config.yaml
num_hidden_layers: 13
hidden_size: 512
num_attention_heads: 8
num_key_value_heads: 8
head_dim: 64
intermediate_size: 1344
vocab_size: 47913
hidden_act: "swiglu"
norm: "rmsnorm"
norm_place: "pre"
norm_eps: 1e-05
positions: "rope"
rope_theta: 10000.0
rope_fraction: 0.25
qk_norm: false
attn_scale: 0.125
bias: "none"
tie_word_embeddings: false
parallel_block: true
init: "uniform"
init_std_qkv: 0.0237
init_std_o: 0.00466
init_std_up: 0.0237
init_std_down: 0.00287
optimizer: "cautious_adamw"
learning_rate: 0.000781
beta1: 0.9
beta2: 0.95
weight_decay: 0.15
lr_head: 0.00768
max_grad_norm: 1.0
warmup_steps: 584
schedule: "wsd"
decay_fraction: 0.697
decay_shape: "linear"
final_lr_fraction: 0.0
batch_tokens: 131072
max_seq_len: 1024
doc_mask: true
train_tokens: 869600000
max_steps: 6635
dataset: "wikipedia_en"
MLP neurons of a small language model. Each row is named by its layer, matrix (gate and up: input weights) and neuron, and shows model dimensions 320-511. Each number is 128 + 24 x the weight over its row's rms, rounded and kept within 0 to 255. Numbers have three digits each. A neuron's up and down rows have the sign that makes its largest values positive.
After each neuron's rows, "fires on" lists the tokens most often at its 100 highest values on Wikipedia text that the model never trained on.

L3.gate1018:134147112088143155113159186127171134140134100114078157130102125069130113144136097097133136135123140155160168115116113108106110146163103109120098102116138133144112153152146151105119155134109099065121097139152101134168135157141122140108123113123115153084146153159158114132076130145086105149150098103157109128075162117163111046128093117148088135071165143099111150172117114158142181132144094125107154120086117156101152129108104130110154123125140099137119110135090134136131121164125112072093142141102142145113126106104164144095136134149063100097148135120125175140117139103127121109
L3.up1018:117080144123116106174092157150132076131101123127136150081180064103108127144122102068074145140105139118144104109094117123128121150170082121130128102074106124139095119169144157120141152152133121101114129105137150124135136115159125141148139095116137087115150135192115127144081112141129092142140108110126126160126126089164161163167112109137079112150146109142092095124104094111141158138128102156142150126140122138151179106109094129139149098142145145150153117157137143146134115145144128159107123136091133146131142122138127135127122113166106098150149140085104164110116136144124111093
fires on: ".", "-", " Loss", " different", " free"

L7.gate195:157088147136150097131126118103120152144142123118142139107109134154112133101093143087140138134117136140141132099138123103171140172120120103146123113159135136116133111134078071146149153115145131090117095091126132106146122102117154090130114103122124086146081070100140087140152152116171113135147123176113109147109150119090154136121134155166154129166146091113125130142163163162107150128145132179087154104115113153080133139144135075142100110107183109144118128181137188100139153149108079136143098089071137114099128155150156140118082139133088150129122094132161135161139160115098146146
L7.up195:108141139162121095167135106146101175142117120107124100086153142112141114156171157143158153112136138128157117147151132132083131155140114141136162098139115113134111119107134137143150094140161104123110138089146084129131110113088130128098132122100185161119136150163115144108156088150099120113104134116130136130129114111117111170130122076127146137155167138116127084103145130109133150130134100100124114133128127136087138149170116109087110114137118130118128149153130096124158139081163121125142160130163147138128174082161115131149156139156135107111122139137107148133142101123148149133
fires on: " in", " at", " At", " and"

L7.gate946:095148130088131119118108072144057145168119119103135128152077168143120121086144139081100152101134174149125149133142074137138128141109143094103156118162128117128131097170120165101135088113086146148135187080141109114130170135148109140103153142125145111134085139053115124093138093093145087155162151136175169101102138140111142110165153132150088151127177154135185112149133163098125159136167148144116162111088126113091086138119141154110132135118174109164167133140083134134143136147155158126105112146151147122111069074114111156133127151112139142162163111104097126119121129100122110088
L7.up946:156174143149110140111105104117112137125109137149117128137124117115097165150126162124138146146114177096130111097146091135138180138137130123164130132149133142111141139071126123114120105148156138167096116144149113138155124096093142134153149132086109089115115121105141118158145084097105076137141080128159150078134133155117176129122146134099099129116171105111123150130161117147159112152101111147140142161132133138134140147100100128155102117105112133156158164101126120147159141121124122136134146149159089124108095122091096130085115134153110122136162083156141134109154139120163150102
fires on: ",", " and", " later"

L10.gate896:156112051093093133138147096165094141142125090096112135152140120109097147118134151148133122131110151130100100163128120168158123139161121087125114162122127094114080114099140132138112095121143099156138116144142127114145094112117159138124174117145073148110114087123113124133149143162156110088127116084107129077088147131103146107158114123131108128120137183118172119119121141114085117148123110155141081083126129097151112141119100127110149111101145116100153109149104161155099105082111106099122128144157104146139115153144194106146154129146140127139106102135059146083104115128137134073
L10.up896:132124142124120126145147148165115107191083116105093160136141129112138124126114144137143122155105125135084116069152118126152087133184175176195099129131106094145106100115147112101087152157157116122125151134141138153104144115076156139153118146135130114098097117121110135127153088142109137177122149147094102099110115101098139129104107153121124121146109116178146099125120155113082112108138106115125174126126124083156106139139174120150142137118115098124121121111098171168090160129131116170068106132169112127119093109137135122140140123125151138126104152104147165157157103103140162104
fires on: " \"", " (", " '", ".", "\""

L7.gate1155:126164101101108111117154109146148151120146095134123113134108172113159124125133063183161125145154142118125127131136112141090076142152134110138106110116135048169109169109107114118136123161135113152154114134120156120174171125102170104100093104121114149127157109110140132156161114067077096078161086132158114171108157144108103087161123129118138123125128189135143134148113174120092113147163143156130172155146138143070055144116152130107139148135154128133160128080142106143118128121139137105144128124113130103118178172129160187152115132137121118134095138165145137139112097169152137113
L7.up1155:108172131126133112092097125129181144147181136099124170147158178123165126112101085114130110143168125150140144162158112096096091136086160158143136084114148119143147110133149146122126112163128105109120170137112103147113101123129097161098148133073142160109159119164126125138104090079154106109123116133106146120119146127154125155147160111098122123169112115125134125132097138099096117159148141126156133107146122123153091133114127099091155149120175141115150145101133095150091085127127167136126136100122127141119170104142140160120132125123126120145120125121119161121144125115149097148
fires on: " by", " was", " By", " were", "B"

L7.gate56:120067130111158094161094159129146127116143140148141079140119094138135127126101125133164109113138146120144112148120147129134152193143133130157110144131105133133104150113120140123091098084134121072104107129136097184181141112159133119093121110120103150110108110109116131125107134120103106107135128138125104141125112112100130113140124166103167170137143116136117129093160134122097120123129115119088119118105125121100160130088111141119097124069123157104124121158127108098137143136133132154177125141149119100140141114139150132137132183152151118141128118080200112107159129113146117126
L7.up56:125111133105145104154127175141100138097151114146138112144121103120142123165102124122124090101119124138147114148103146130102133117176113131150126133134082164082108141133187159130162115144132172108145120095137095180149161124131120128082144091083092151076120118139129116097144145153140108100131112127128131119136083091072141172081172119094117141131117152145124133152142126162105127125145132108149142169095097131162121096149117108106114099093144095143113141117124136121074131165080123153153162100156100100149131111112149131113095152137129103123111128115149134118173163087098141139
fires on: "."

L5.gate1156:132071105138109159147139130124095108153124125098151130101168104170142124123140159172129121138134150113093138131178140159186113152107116147121092130094110119101128161061135137133112124141119120157105111107120149173125152119138153145079100115147102154148124161073111135182156116129143114122104147101131110099154135152139126171170134186129152150117139143144120132125116123132122117133106146137136096084128131109128111122112141152095064145133092107127120145124149118146127130152150114116150138156163163158155118123126154118083133139112119146114123142142114137091158135138126118163
L5.up1156:137155098154166166175113187081096099138100112080168101143123113107108142146104099130138138151097124147094144136153128088111136122147125140084114124111130134090150139144121111097101054124121146128094121141095123141127126113133106114108139110109128139133136124152141134133150108130072112138090084135176118166161172174131156098156104148107118155095116160144123138085145143143111121123115118127086090140169087182124097125120154115111091079112108161118165156141116134077115152101120094138115113104121099109149148122160125144087106108113132111124154135099122132139101117134135119112
fires on: ".S", "-", " ", "ong", "g", "ia"

L5.gate234:114139105113147156150148118117120165128111114156105171113139122113138129144101156145093104114117113134156118149155092122103115115107100146149138120099121146129134112150128186119115129141151152135149131087107165120155190104164175111162117166134120122137109164143072095106163116177155114115118128101123139161160149153102094081141183100102109113136111132135138150132098106135116102099129128119096105086060080124143126130175090066114137106113130186121131127145114102126117131160151135122145148149169145123122126164117080143149133140098141130068129103114121117075150095125140090098
L5.up234:113160146147129160073095134137137157111115112114085149133135138083110128104149165144139144084107183125124092146072112157146124144162137130114119133133095173157106076136116135136160163145111107100089074150203140104132091095102144128156164089112063100124089114169159087140110109154156116095157107098152154142082098083084151120147099111126159124111125162138147137134136149159176129145137138155125123127112143138146120146153153121131102121139093129113156115133155141151190099112110087119124104117132139143108109147130144172083153168114097181150110150116117121122131142123124179097
fires on: " on", " in", " of"

L10.gate596:086126157137105134131102135136102119171132067161099089160132155109161135101120101110081088105138165101102138156118142165095124156107129130151127108124099104140087151160167171098157111123130087123133138104115161139144137172125129106172117078135147130107076173138158179128139131158138136101155114123167133121128082143110097147187138140130150119138088111154151056106090139122096157119139155096139120127121122093116072100126154145107110118102167124117153126113142150137143132166133123149132119121101112156110142136156114161154142116125153123113158098140144151146157137142150144126
L10.up596:076154170125149103160094118132117133125100170121104123140139133132086123124127132137134149149149134158165130151145138115121101107126126171141122153175096099155122123140108131127189105134162108080123135082154112122139123130138105098191139102111129110118133127129113122129110178099107133109124131121117131153169154126137122158120107172159144144179088111118089124114107110094136151116127124080099133167089170124110076145141116139111105122147106144083150109187100075106139170125089165130142096128177158146075146105132098106124131135107141075085120132146091123136137111196135122112
fires on: " ", "–"

L3.gate4:124110124147124144166172113113134117121134164132091135116140092098112129126112101165129135093060156116108102122147111137163102120111096151122109181136136092098111127089104146099123147154129121148107120130152141165133137093104110118166161128153105078135091111143106079113097113137135160146125162148158105132152099122096132157118155130145147117119114092116139153116141144131160155122132125134100126111160154141143134124145149148139155085127135135115142111167141172190104096126133077156131126105115125132121120082124164095118118091131169149154143099135129141078129118130171128114
L3.up4:170076121168140121189150161140119077118107144168151134123080131113130114132139122154110152146088110128121181080111135107177150123100123107126134146155120109155088134107105147119157135146143119155114116112165134199075117149100151116104127121135123091065115167110112129147124128148124135147147119142146142145143093080139170136101147129139110089077135114153138164147131119131143141108100150157072095159139122121127131134095160157121134105127111141129107135124135157127124103124082114173121088103130147122144125096144176156136086146105104144118116126120151128141119115143117123115
fires on: ":", " =\n\n", " scholarship", "."

L3.gate31:083129123107135060124111133149130171116121122115095170131104131091125158144159142129116090123127186145146145114152126154160122165130101116179154105115137108107121087108147153137141142162120122126152139159148152133163145142137133124081116147109127192134136140112145105102139140138151166116137156135132174116126171133136155105108101106101093091141127141094126110131137117180142136170142112173102158146138155182177131157084147149117150156114119085104110111118130163160144175082087113116104156156143102092121164086141111126122120118157200122102125149138096146123130144126107175121
L3.up31:112139127145141107109100116174121151113142189076155126137110141119135151114142107147152108106147121093115110115112166136164149172116132173114129086121087089091153133125123099173080106164140135146110107148157094137133149096151124147142101088093107113104216124104074145162134141123129145122141111137127174125131145058128137110067109169120144138155128128105110088155179102131103168146118139108130139149137086107108152136144135153163121133128100119107123152161166144135108158088098114147089128128134099110143070127159131151126138110141126143115160098130142154090163123152094176145
fires on: ".", " I", " US", " V", "I"

L10.gate731:098157140142138153129129096093139106151092107148120092147134155131152105165116150115124130148130158128160105127094107143140131101134135145127154123120128064171152146152125157129110138169114145128147111154138118100109112121096169098146176162160136137122104158134140161101143138111137118097171130134143125111108105151121073116144091110116109047149129146168119089128122145116117158140128125115124136101080109139117100094146154157139101175133098131137169118126186136145166116112122154129127077123114162123141147120097155171092117117117116083169112102097128124163133115115156154097
L10.up731:058156135149106076116088140149114141182118125077147122126108124121119116138156160124100113149124113086141126155126100104132125153102120121123143135139137098168094136149097133114136126145096074108160143143155141140165174135133122113150085117144122151109096102172138143102137138113141151183116114105154140084119158162120137131135125116161067151119131142124102160144085103146164147142112153120109077097119172087120113148162130126119107098120142180116142117097097152100112133085153152137160188113114102148086146116154126139124146142172161128152130062112098109087143157110117135152
fires on: " ", " .", " the"

L5.gate1114:118117118135137151130144131098103127107139133148113147124171198131152177146121160108098162133154107188164152132119097134165112142179107146109107107096148150085108134133134142133122112188105128166140156122136132071087153152127124138118146087168119094119105142156121134106147130135090119100150141133160131152077147142116104136101131144135135162108156134121152122136145136173104116116111131101094091118094132157090102160132104154144139097102122166145088095159148105132132145152129146116142147132127160080136135113147128127069116137115103112150158119122127104094155151145157126112
L5.up1114:133101142170155156088109146111115118135085100148116121150116120105132135144135152104090131095123139118118098090129117116125148110128162153141140134152124117165115146160151156124159084153112100146100124124138088158139128115144142159167141131137118114121101139147134129145098149158139127117107083168103138102108149152157118146127101107109095151157128116108149158081127143166148156114147155132134081087125134155115143127169140096112130110120136144109123114184136095099085095143107108141109142104127105116126085152149114103092100142096168135151143169136098147099119120115123108112
fires on: " of", ","

L3.gate591:126090089130108100133154172125106151115116103116121112121112144129144149104130078109130137097153117148093101157120127117148135171143132150139172102106124127150119135112103159115162096154147134141125091122152129150132127136143147076105142090103151091111117134137153089122149122142128122154121095152156175167116156103109107098160095156169140159113133161128103109124104123116130142122143063130103170143130142136124168141125093153145151165117174134118135094126114128134106120133129137108142123118104120108133128094143119191107126128096130103124125110137140138109121120133133136131
L3.up591:160154116180122065150134150130128122123143139101125156128102117083131169128146088105101154128141172145130150167141143102146101142157136146173118151133092073108107133149158104154136143166136132139151149109142133167109118142114118132110120105133111162123097159154114082131147085103138135115149112121074117124121100108128131126098122148149127131129142129141120147144164102109101126128134117166136170207103132091171185155126151137106139125145113134133127141111143119173135126133106111159093164120140122128144098120147119141154129128102134128128158119100149126135147088110065143113
fires on: ".", " States", " US"

L6.gate994:110171138145112109111123129188155121140082110115148151090165123168119135107154117132124106112139145152151119189101106104122112130158117153140142136133114130146175168155132126117092133109151083130148122106109121096114117130150143089091175104097094135171099119117105137133110124164160129115117139104117123121080087105084145124121100108151125122103126134116127123109131153147092127126109105135105103129113093135140150134137114103168152106104103134148104147145143130149091140101134154100130148114120101160131137096091141091151115132079092162096118144133149133089101128076138132182
L6.up994:129164115131141141142130087106119139118146112129089115148091140165115118133128152166131151141126104132118104109077071185183134193129094113122094112129067142177105126072154125129118135143191137112123115150153135092132108149143139110120128134122076130120104139156145173152128115156172130125144127140122124126087116132110111126158121161162133130179159159132087129133137147150127096098123068157124139175142121111155105152123095112163082164116148098110108108145100139160163147141166124164088158157120151173129094139131128153120127161063106139113111131156149114110134125150127136082
fires on: " in", "In", " ", ".", " the", " In"

L5.gate744:159146119135143164114121138107145117114175112143113121181130121178146100129106113137116122120109167142095129134092096106129103146118138138129126150097171112128105189107132098146147128120134151154139149168106134130169167139124148085149096155134135088139125119128200128154163128106139106149156089167157087105125121108121138133138149153106132102143085127110132154131143164103134127104150108126113114141133146085119146114113155088127072106098101161140185172111113107160180171153116129161121123142137118151135088137128117124100151136118120123127175073130144114134113132132135119098
L5.up744:144168123122107131136143107105145118152131132100114166114161084135113141122103134134142163139134134128173093156112146115076124110102149137133150122157127114097119147163097187111166114092104157114162141144171151170139109141126107115192108098176091044122161109129119105124123156145085121117175105112132134137156157141091084138157141101139130141128141157118112081145151140163113122100115136104123098123136161135141141118099142127115153139154172152140104090147135106112175173147106117106116100082161129133127142107119111084152122106118105150111145103091144092149167131095121140133
fires on: " of", " Royal", " King", " St", ".", "–"

L6.gate153:110144100090109147110092146136116152114156119135135139119118149093131151106155097134107110119127137140108123107157190129116124162137117125104136068136136157131165116139123162142113141122115147154113128087078155094131151174093130148126137122110085089173111067099118125122123117136084121139136132152143102122142128135154129113136163143131117126141147109100122107099139143103166144113170118161144124103109088110079123135099084125186145130136121099126106106132123095130157099134108112124191152162132090117119178179147081151125094146158128164127143102129096136127153109158146108081
L6.up153:128113147085150125187170111147098143100130113120102136171105151100178135113102101134149135129150112091164130147126112154171123137140070123118121155107083129095119115117122117138116139160166097148102093133136132096118136152146132152145114140135105118121160097128150122125160153111177146110115131109115142173080120100143137126129131117124094174114173150089144133115151109135108110139100061131093109115143100109102138153101126117138148132113096141124088140082133202118144156118121143163100102161095135133094146077128111134164109137134092119111147115088126122110152132127081132143
fires on: " —", " -", " –", ":", "—", " From"

L5.gate655:136141091123122151174124089119136139122112095140116145145102104185176135104149145148122116152134093127114114130150120138138112138161145143172131124157115162153158151119132135086105111162124109117105120141123112129158112110112152134121168124159146086140145135150104112092157184115104146144145142136118143170116125142110083122105133131150114121140130172098141150149171198137111133102160100134123129087149104100142090152118123126153163142113105168148136136186118175116134161124163092169087114134114172157099154099123111135117100181139120100106166110100168151122154167150102121118
L5.up655:076163159152135132144137161134088152158107090103139113179115132108147136154149125085163108116163172150182114152125149126088181133169153132129121124096146148171110117095142115126126144125156072160130116132124100108066146100139163133105139126099200120140115110118101114134143155098136144131146096117103106118156092148113129152116142136122106169154156130144151096132133149151141124166143158083125135107150128133081085146127096128128124128136143145121140147119093136112162175128168131122131116121110130109139117154137112142120080174131134075116134115151152143128140154157120084141
fires on: " in", "–", " during", "-", " at", " on"

L7.gate570:127118095125115105148111146143147113112155113097146130108115132101177127142144097153138139127134115108094118138170112156119118129106111062153171116163085118168085125135103103091136131158148091076116154105118128127134158159119143129109144123153128167132101149172149139126116130131112110106122175152164141138142122114158149129142145151119175155129105124161100099142106135193080160143123175107111084131136120157141054119132083149145125154123125120086121122103161134125095154138091173156120094157114126120091135152162138065131133143116080167130141129111163145153106111124109140152
L7.up570:100105132109118140172130112144134116097160129141173126090125070104161164155115085130176146131120125144129119139130114166158126149131109079108163157163117135125107152105118111148132142105174144119119121137096133127086147142104138109127136129176115148136140101116149177115147113109125116124103098110128172140097132128145140090146137089091119126138119140135114135154163126093110123094119159153134115143186134163157127090155101124127117091125131105100081104126141164160130134117149102138157144140116170165120088138193125113176101112143120101065140111154126151153116096131134124154
fires on: "\n", " |\n", "\n\n", ")\n\n", ":\n\n", ":\n"

L7.gate813:110148143119118091130095136168132108174144075135147149102119166100140106152176096114101114118165105106111113134132117176189107138139132140123114152135129179157131137083096188094110132164154158152142161153132162096130112132136144139077156123110141122132148114086163131128156125134130140130157123143157080150124154119134133110151109141140163136148125138135153157118110143169155164154133125104144116116164095151119114101099159127107092108071174107069168098167151152112122143169128179152140105097183150121144136130149121175123111086095139140117178099131177137143122116115152141104
L7.up813:140150107122125127124108096104100122148139160137084126194126133116137151116099142135141149119102169130142156117110147145100173151158144158119118142129087097150129134106136133113142041125129112154094085145122147130125143101127123151127172154095150159151137124157061130100134161113098120075149102144138102114160127139148173150146116107092121137147110157120194132114106117114127149126136151134104124180135106122132119147121129107128162111123168148100141103119110158120159193122123151140132107143155082159122110133128127138144109110124135136102136143158140092087162135132133118109
fires on: " ", "201", "==", "199", "202"

L7.gate1164:115160128073099137138128107090105089132123131103112120098060138149095107136115116090134160082080172095086144153118135160151154168136147115100163110114136142153129095154103149116135113150126168132091113137147110107126144099105143117160105152140173112133140147073153129102161109116118116182149103136143106107153080092148109126178084166100150143163113100124162142117071149111120168113117116096111183119131095175090133114095150129141141135105143169148166086144080201110113106122162122108115097112097142126115102160130150146097096149186097157088158114103131110144099115109132088134
L7.up1164:115128124139135098143107118145165143136150115147135183133143119120124146137141085109154149085096112136126158118129091164092125145123114156121109149132095093143147128121077143110111140135092124108177105108158083184140153114117135144139161132100195156078081158106097119107165109115085118128200115148138090105152118159131136127130111084088102126121158165126098141130149168166116117097137124138142148133125120103109085113122107132134124116139140110125128108094116093130141134123128196114142139125125112087126169148161127113114156089134156114154136164125107138091198134109162136163
fires on: ",", " and", " of", " (", " "

L5.gate211:154097119092144145095130106094131095146102126149138147120124158124104122141099132133114096132154131121160125133101117152108137134146156084155129141117118140134107144117133112148155094142132109120098099147139096121093099135136155150092142121152095161107131113128106105133139099125131124154159127157090155135154144130125098155165118188119122146101091142118176144116118157144115131108160137115124081127134156115116118166124093177115082134111079092133145134133136127071108076134132131091151152091172102149082117056089155069134149138140110124152150104113125142118119112145151093125
L5.up211:097088141133084132135116098100121133126136136162107093156127132116141161133166169127133127129137203133150142138129143123103041122124146128159104088138134167182135125146118105133114124126065115142139168108123140153109142132172100176147094096127130103100113108135168093136080113136111162131172161099133142129084113156115135123118099163138109128154123132114119116129137119163127099152119092162138161178173119141129107123074104175136144104119146140152126116128139135156114111168167103069139093113142132108133131123136167141135134109132113128099161151113118125135103134129146138151
fires on: "-", ".", " also", " See", " -"

L6.gate842:134157122103185130127115097100151119142132138139102113125147104119108124146135130094099103099118154131129127153142100166130064129138144104132142156149073139122120075131097139133137151167134114123093126169131139114150137145151158129156176112112147169109134093095130147124149122121108120120111115154176135098150109068118100120140118130131150135131163142112152076117144161121134130149114138123104127146139098136108103112086169078127120128098110095143166094134087122136162133178126121140132114134141165156143143126124144138161149119150121140072150095134169101122142137145144177093
L6.up842:123131128112166118149130125206092168115139103121129123145120163118126170130150140094146108125119173125151101123166175167140137137182113145160097138115144160168134147133111085118173086120122123109133093142112159153115156154143107103125125092107093145127131082164118130130109170149095148090144137105139128125178092131158120136124137128133161129146142143139150126168156096171112127134128131121149144157175130180111120129149115166116148109123115152125132093159075169126123112142146143086138155123143131156084139089096151153163120134139103144111152136128138152121099094161115150130
fires on: " |\n", "-", " in", "–"

L7.gate912:102158172108167113097137123142129110130128123104131132142119148091089137146124150171138135122152121169120170186101120126110162112076175131119133150156143069149131149119145106114151108161124130160110146107157152093133117143124160148104120135166137107105139151103097150152154111079119121154125110121159129132111149132126163154126122098088130190141117129150180141130135104113121142118130153137118136148158171132046115154130147155139105112143159148136183099121147165148137123127143078159105124132132108104096145139114150148107129120139160110132119067137156147119114123112143116132
L7.up912:105166132108157143139153090144156092090192099133153136112101162125138097136142117127123126157119137125134144122165100160131114179143118137111154153123156119144103117126137112136097115103120132149115109162107130153123157143104163105109115138158165120093145100125146144152146105098165151089154104173124104150119129119065087134159112153154164143134181140107128114127132138173127108105074123167092129160157148143130081093079148145149115133118144111095137136145117141140115072130110123133144117128121108119107125116128150169150065118123128097130154140119138118142156109121120093117
fires on: " was", " were", " would", " are", " is"

L7.gate175:145156104142154136157154087139121142191132118126138159127147118145161127139173135163105091122135161132127168116142101131146164143131133139128125137091142082149088092110132123133114114140107135099138139123091125142109135105117172121180100115124080110165140113118114119091196112130144103154104110128122087109164074124125117117181147103123179102137125139129181108144076136134112131139132162110118108121135126103120072153134130135114112101141124116130138138121086129153103119099187131156121135078109139085136069147122157165143140136135141143121109104125129185131086123137091115141
L7.up175:119145121082152159092110108113093137139125138103164132140151103147147149156166098162137126120128137120111109141134164151124125093142083116118102120122125113111129095107157105122149076148116157098165149195109163169134154150135148138121129109127150116167133125117112082119138128110128139099111124106131100102136154138118137140117114150164134145118142118173153149125084154090083146160098145099107175097178139149142133154161122126106143137113125155091124097087133136093134136104085105089122124138111064148107110111148114110130093137104131106137115119096145126131137106148088120148
fires on: "-", " "

L5.gate582:132101110135129106094110173153153145120152118097100066129119137120099152165122140153113147138165087116115148166121160138125103127113133112121149112132142140129106120159113068139140116142137123143132134149185133091135153171163146141140112117133116135095101130135100098101148147137129094130143114097129151110109119079123050113120130100127095119145095126155098119145168056132093119147152104090105102135099091122105119127115125143098129167093139143108132079092121154110207131106118137164167096140084139107129124154129177092129118157134085154096115147097143126099141114139131161110
L5.up582:133127152124145108134143106152115110130109155133156105122136127115111140147114154149124143144124118087104044119135155159139108149159164120083121145131126141164131113105119084164140108110126115108095152119123151138161189124128148124169133108120125116128117121110126153185106101090090128124087140133090129100084124112132121121121098119117159128122141111121119086141087131124162109108122124138128111121136095139089106126083135113173147151117176102136135123118135136172111114085145138128132106135081157163136137107141117154161108168121149151125151153127133154113088095159083119173
fires on: "\n"

L7.gate664:087107153112158117104172115162111160162117115162148146173088195142128164108136147151128182094085114136152151109164155158114151148141085112108132165143105070104159132152148138113163100135117131155099110113100106111161097104163137077162141160126122113148138106084100135134159114115124101132171162157172113123118114147122143123125139135174111141127144134120126130170125106120100149152156125128062141108119078102084103101114108103099124133103164110111146115127057139125133170129163121138119120109139143096112091123099173149123127111136148146123108132144123147065146182132097164113
L7.up664:169148156140132105133135083151118131135131120130103191129110123105098131131098110121103160101115133098119157165121151154124127152132104131118099122117106132122131146139152089108122110147127088102114106112139104141135116128154121129152154128131093117104117138094100144106146096128075129119184116116125138130128165105124110123123127161069131153158173171113123158167123114093162125048126148147107145132165175102087137092120093126178133090124138143164097046133141107147148159111146166154083153116147122107117096133138139128098130119162119147152142104106115141138147137100149117147
fires on: " the", ",", "The"

L6.gate545:133142129176104124150122136158127135114130137119111102088114139134067104093129172116090112124131136125084131125096125104126080109171090116134151119130113144103132170149146126134125163148177134150104130128140092156103143128154136113145153099144122096139179109162128094119133107136116090142083142165126176152145138134129066129142122124116136170150132122065141152135126135095159170112149133125151152147138156140139152118126118188140108174133146137104147110113167176113077119106118118131140119118096162107161069091150166141117140078140147126129111110069155096111093116125139145125
L6.up545:104110127122130141128131094113136141153084160114114125131130140167155115084101091136100133127124126143125125123119116135163149123148092110095139085140136102124115156111131110121137154128109136111131144090122155093158129117152159109091124106197110120157081136086154119134083089144126131130123076143123154151111118151123134116125095133151121142120112136099121121143104109149107118123124087130109102124119136117169161113151116157100113141155105105149143058139125130173106117126127138148145150119105142122086092128132129139117101149098155120128146111133127114122102116106112140128
fires on: ".", " US", " over", " summer", " |"

L10.gate1170:177101124125156126089138094120137139098103109121135097159143168158111108164109107157108118129181144134169085138104119127131134138083113162137118160150129105135158119128136109104147102148123091153128116130122146133166151157123149128139126099131096159173140118117158151114149087084104099139137126174119142112113136121137085137147142134099158076130098143126143113103123113173079162112162140128177114127105135152099104068102125119148111133112162147147105154163122134158116116183091151132163132125136136163105155155172171163124156116119167119198111110097126113107127122128135144114
L10.up1170:079104172113118125141175095137097120114168153181093131131183142148146106127092135125103119149125132141122116188136120124126109095130120125127110111131122085133110164138124097138175158148094121145159127133110110135155119138081116079124134114102156159153189154085098114078138116110111101151132151103099108138168149122128127137093124104124112112186143121099121125101128090130079103091107145135139128146091138114127089099100118126133117108120125155112109081094125124138113123188109114117109119096151123123161142113128144080132113151140156110119100118143123131116114091143131106119
fires on: " |", "–", " ", "1", " to", "0"

L6.gate1029:137151101152170167149146165115157099106099092073124124148128140136122094142135143124120133121168136175162143108110133160127139111126107108131135157111134098119131139145122113184082113120117139128120129124121116141138169131134167151097121154115067116168088105106162133118178124115096110138138132118162106140154163135162142141151119145128155142117126154109137090100125121150110117188127096127092139075098105165106146151136082133125095098135112148126139084162092137090105104094135110130132131136119100124086135092110155114170143119130119137116109110140155129102155114144112094137
L6.up1029:136143130123111144128155139138113142114140119147146123166107123115116172126175122156108173093144157092121091074125130135123085121183137138119095098125139106157106148174139116113123098113158123126120134079113109124146103139124127146178120126147108105127159148147132106124156124150125086136098145156120163111129121151125150110136127173131107142137143133076124119139113111156177142129126142102120126132136114116117119143144108143130104101149122155150144161118144159172091110122118130150108162196120080089119154106115110149089155122165126154125149101082142163137124079112161105085
fires on: "–", "-", " –", " -", ".;"

L6.gate223:097113116092106168164115142155089122149153134130132148107126143129120156087164139135116186113119113135099121105124115132165113127128132115164157159107125127111112134097130144092139132153123153152131139081139084079117113099131166107133137148109171112137114159096123112162125118144088085166137126180165116077155130109092106085124094108093085134126134139115145116128139148135138194105177119095145135135130135160085145111139121085121141107106161116102157104104121133077137163144134162117136096133134103107082100117137130124091132101131153183158119085140123140134122140128138134109
L6.up223:111126126153150142104131117110117147139086146078098153106121119097126145164131087125156137133146095105114169122176089125168141160115105131135185165143123107153137140126098102118155147100173118119141117105171134143145114121107124121078132111132152093114099107092087143105119111100083122096141138140123063102145083173153147099112111128099109123118149147123093153147138135144154110149096128115103144121117129114088126142113098101123159138152143109127120128111105114135100117139141162152145168119120133137110076112154113134129151142153112122123119109135130126113154136071098091128
fires on: " a", ",", " the", " and", " his"

L6.gate288:154138133099115141138101129153114163158122116134147139167116189106106147094093139135141124111123107124154129122129132162139160144131077137082108137130131123171122127152122143109105124135093148177102153135115095146138149170121128184156141160100096106129133146064140154116147136134143103120160144108125134121114079145073137124186144121105095104117160131137172151129091124125151125116130138140135106120117068110118134128130122170092130103123134128125124168137155125138140134134154143111098126116127105161100162124114137076131135119126151133123136141157108157139200146146140179114
L6.up288:107112126111128101160104093103149155114134110085111152124071134129128129123116097139094162123117129164130128091173115098162118114129136149142114077144083136138130127146143131082111133103141146116142091114109124132147121136152152128125128105119157101135127131126114155134139076151155153117073110154180107150086142125142116142115107164122110148112137125114076117126125128073140133138143121122146190151167138146088144173134161145109171147136107153123099129109127119123172135147128136145117116117122114118121119128127091136124110152196092148125103090132152105115132143082096168170
fires on: ",", "),"